config.yaml
init_std_o: 0.0102
learning_rate: 0.00525
lr_mult_down: 2.0
decay_shape: "exp"
dataset: "wikipedia_en"
MLP neurons of a small language model. Each row is named by its layer, matrix (down: output weights) and neuron, and shows model dimensions 128-255. Each number is 500 + 40 x the weight over its row's rms, rounded and kept within 0 to 999. Numbers have three digits each. A neuron's up and down rows have the sign that makes its largest values positive.
A block is one neuron, or neurons of one layer that tend to fire together. After each block is what it responds to, as a language model described it from the Wikipedia text at the highest values.

L8.down15:637462439508505592506480497498494463513489505505512458476479469506477526495477441487460478486477549491577528532528486504497458518541443437550469501502499459556510445472495456493473522500451538476495491582456523416521539599518556484513489452477474472537489492422464552496525513486458468484492507498476543490441522490565536472480465461444495477469513435575477552521486570495527553489501
L8.down223:452495491528570454425560536508543438458437475471478436420530463521495414472458498568475472461492515448483528497475526489516512496529495513545547523488524494467498503541551483514553528503486417484516509503558497574498473536475514397520540570467459472551466457445520516516546453507512469529533521486481484486520533512484456536479518370477493585502462529502468478497401482496457508473541
L8.down260:440528482435463439464521437487552492515488567485503559469494481554489461393546577545496549545464468580537412530507475493478546474453469485538564528598526439444553497427474465537522493473468498471481525483461503444491503492528494553532500520556479494491453484467427539442483458426537510595542535500510441441490486483539527480532546543555530546488465523506508463459480512564457451503606
L8.down348:579495435512467475458496489454506501497419494483412479508553555531478527445483516563454542443508485479480514488505487486532508543573541449485462486466542549534530422461581520463512512494543585439539467478550577507530479496486547540464467452470511543510512552595507564516444538509547487525451569549505506536491541543502552461508453492540456484455490397461421525475536503484491511569476
L8.down372:525431486522526528459455402495422541528475522498483548445530444571547501460483541524516439516448450542495569468446528502537563461529452492515485517571441468538514445500507488496483435447475487427519533515562478446551461473485512525481499530473463519522492425511469484508498509445549526485529477491515544531550494513486475432545484558486474542522539553468510434588500526568554559498457
L8.down377:555526478504520519488523528481500562549527479500517544477519553521555517524472659515457504526524519497483466478447549554474477534440527508472449516465451549455547516530456471460459485540492465411418512521533537461590528557503487508510489523484470537549412516493478456457536507454484512468485557483485500491536517567407507400514516493461548465480519554442500502541509492482482529405490
L8.down478:517499499488454467540497508466529478491492485488480478462479500462461519470493505501463427539558507510451494530554481477582596517448498563467496476491524493516531543533518481479542504419508483543490451529472560510474456511515501512479461509539426516512580547463452441500508478458493480505470441572475548536488520406506523430475477464491517395504439434532412458504504434567456569548525
L8.down500:541507542481518492455518464485493422427497520492505496495506469544420462483453495558542494484538493495529398443473560524485532471484563505516429489525512570475490514555527498431550543434460501441525480515525453511521491526577547532437469448473492558550501469476511517499512541485566469511527612519517484519569497426542433425484522551433529530568486448487520552501505544435486524513418
Description: Year completing a date. The year token (or its final two digits after 19/18) that ends a full date in biographies and lists, e.g. born March 1, 1995; died May 16, 2004; in 2007.

L5.down22:532489474552482450447574493488511444521523529484518485531482469511499551436535504574457478504547487589521588459544528533562527422485494503473446458486508571496498492521554547531504534493535490409437511481466472484513557474530513552505526527547484539494460533447446426463487524435521510527541442506391500496449486473475506539500542510512535509473516553513459494452575545465472469511496
L5.down46:490526520481450609464520497464479496526500543477496512463554491514496523531577571476425511536515503584558469478574480492462461543475518466495524479414418539518491462447473540530432542546488521440498454512449429494475548537530473430527438487601499541463429558551549516541490441510451468523460527525494546529510452509526523478517432482432462464456459541453498507429554537494511495545539
L5.down200:525552503469568517549546563520481520489545499533400546542508582539527543474497522480497541533514543535460543512517491505533540510483496514496479466553451510471565418451504545523416487526496490517514639642457457516479475494575471576518522508516474476509519526493491521507615454514555456570541547526499469529535462464473522475483507494533466547418481512538461485483551525522480503529464
L5.down277:498473499463528538471502546531530463437459441511486506462526455484428573476466432512531436457560417401544541525479464509545505514484510449515539515476478546554460587481490471520467482556532471491521568538437491528480541462528551487558494515534473468536470500428467447479549506513543430564442536561478488530519506546465534528488557537434578607538548457509503508559454533483435523418486
L5.down310:479594543455512557488519474450480508538463548510473442474469460561500502513440488509462505506459467481511572491535488494555532478492562497465440443525464561473457441529552470503520480555488414430461495512471460464516454507466434504521503545488490541447470458513500501599533522492494573453556523467472502524468520498414538575563524513445414446521561540524549540535513466500498509504474
L5.down379:508492500506563534512469493399445477506488529510471468463477505484482462492526547523537580489529517494496540504521513526504420492470509516562518464451395501473511500530475525404497501504476453525480507448534470506445502487493500504546534511513464516453498543524507584503443457493487458514506424526514535452546515502514499560534459450431600495491539499451544519497558451540509509457540
L5.down442:546574539537538535478487442527501502453466473564552486473530515480532516500482551533571495498435452542498452439439508443460487479507515552503466490412524472480462563486509484510576522468503518567506502526506545437468516529495555475534539513423503451567485443502517456455461473479468502501448515520475439588489508522463499448493521477505520531444481489557523542466531567523478528508535
L5.down497:500484495475469450427525565521516510504493555528505512508541419552552509463485546513546476549420424444528523491543545463517483481472498536500518501449485491432534454602544464554546459508533523472480469521500491483471451521549426510479513501523488543534441433461513518486477489528474490512515476493460490523485444486462467502510441499421564513484515435518546583501497548493482506503526
Description: Century digits of years. The "19" (sometimes "18") that opens a year number, mostly after "in" or a comma, e.g. in 1902, March 1, 1995; weaker on verb endings and "and".

L7.down249:409473491557494555495477475447494457503494526478507466507528460501514522524509524414499537506492468541527386549582399506497485470466475462503452457547488449452481551549526454465434503563549536537485464514497545534515526519554524541485504477510456468503446473416426456483451410527517476518483465511428506451454449444521504446493514471538499531473451477542547493529498487468515549503541
Description: Year-completing tokens. Final digit pieces of years, mostly after 19 or 18 in full dates or ranges, e.g. 27 March 19|94, 1987 to 19|90, July 2020.

L5.down1:467463510452477508456449525534369534535522475440531483544595485551441532472531472505558402518524548460494477555549564484506455567475456552437491434541545531521521509543565539458479513492468534495518478561502435460497570499502520455431546457514474531427507526511541556534483516532489491498522488512522536535472592532531490521499499524568516522461483520501403462500508501474431574466530
L5.down2:512475509510478469458461464456441543543548565511581530500529558466482497528479451551502437517459541506513552515515534470522430383534541457419487532513439509472542484505489526547509478550512520549468499527455497523461530489484557544456616507458488519467520519458544433519469474459497530541454451558453534451430438480513491538530476505517505500399570476471555540441565525531534474456489
L5.down9:516520593521477485509485416487480508529527478477530572449569495499519484589502533558515437552436463535467507491513509511447616485532537514474476488487530503443408562551509575448496605465474486518490505551444485492542526520488578500505471523509504521512474413536498569465522530544537470544537529543438483489540471463452506491469434529485457564442474458506514484457406491529533555564469
L5.down59:444540456467532469491487461532488547443499542415432563480468500459528527519536521531511472531457488480448497523469493567536506528429488530562516471503523488575509424525562529554453477489536502454497535510473477502590450452484506542508476517572583456499487560523516437532492482552558563488490500446416515516482433448431522405522501408533504551468516475453517444563488494465488491475578
L5.down171:571446431474522507509383485470512459444423535471563503441554500468494545501415517563472509518488453530534478420505470463463552463474499564495464485491442499504567509517520477463521503455471552563463513516544515513452485448476507490533494501508497516564500480492469508518586472500492469483470507563470528594458524438476542500464464509481524493492518569411469491528488455530513513500493
L5.down330:503468495484487473556409516491511511455461478499543478517438441452498484464471473411485583479511529563511453448533509504511485501505526510497483465453509529495449512521531491490572433473486523482473482493533541587496506494555432473483548537502466519520498488590543519489569497555550529455493506507453459491500540483469533474572499519461524432523522508540441483488535401550461546475602
L5.down331:421489533563518469561448515468523487457460447469443477546523525494487489441543488500597534500487488478571556518475583501560516523500496522471538458539523514518528425549519500534580549489470527513479537519516507513492464443478568432434447565458488482498559423507543470508533485492473454438447392529498518489546484506503398568453494554507511528499498500465456480573498456545434407450507
L5.down500:500453456470550494500424475565578492499480462475510566506544568521491445523509463506558579490408428458518516476491463461535507495518529561538547507467509510541448517517433446516514522505506526497485405508460515557420523494483512512519494474448473477574451445492482504516462500453504446495594510509531570532577464526509466447532546573525570543431551512480505457483489555511556514497531
Description: End of named entities. Final token that completes a multi-word proper name, most strongly venue words like Stadium or Center in sports tables, and sometimes year digits (19'82') or name endings.

L7.down379:519573460489568544509513454481495524536506467489488449429476523451502494486487556511515485444556472486442539511574508488574547434495510527559522465436493552499597510498465495503517438433459449540471442508535520485563490482516500479460535515442392488577470490442460483492458557554473468539495469448537504500522471537488441559433495439508470558442446522451546492506487456451481488450542
Description: Numeric and word-start fragments. Mostly the first piece of a split number, especially century digits 19 or 18 in years after in, commas or table pipes, plus mid-word pieces like ru.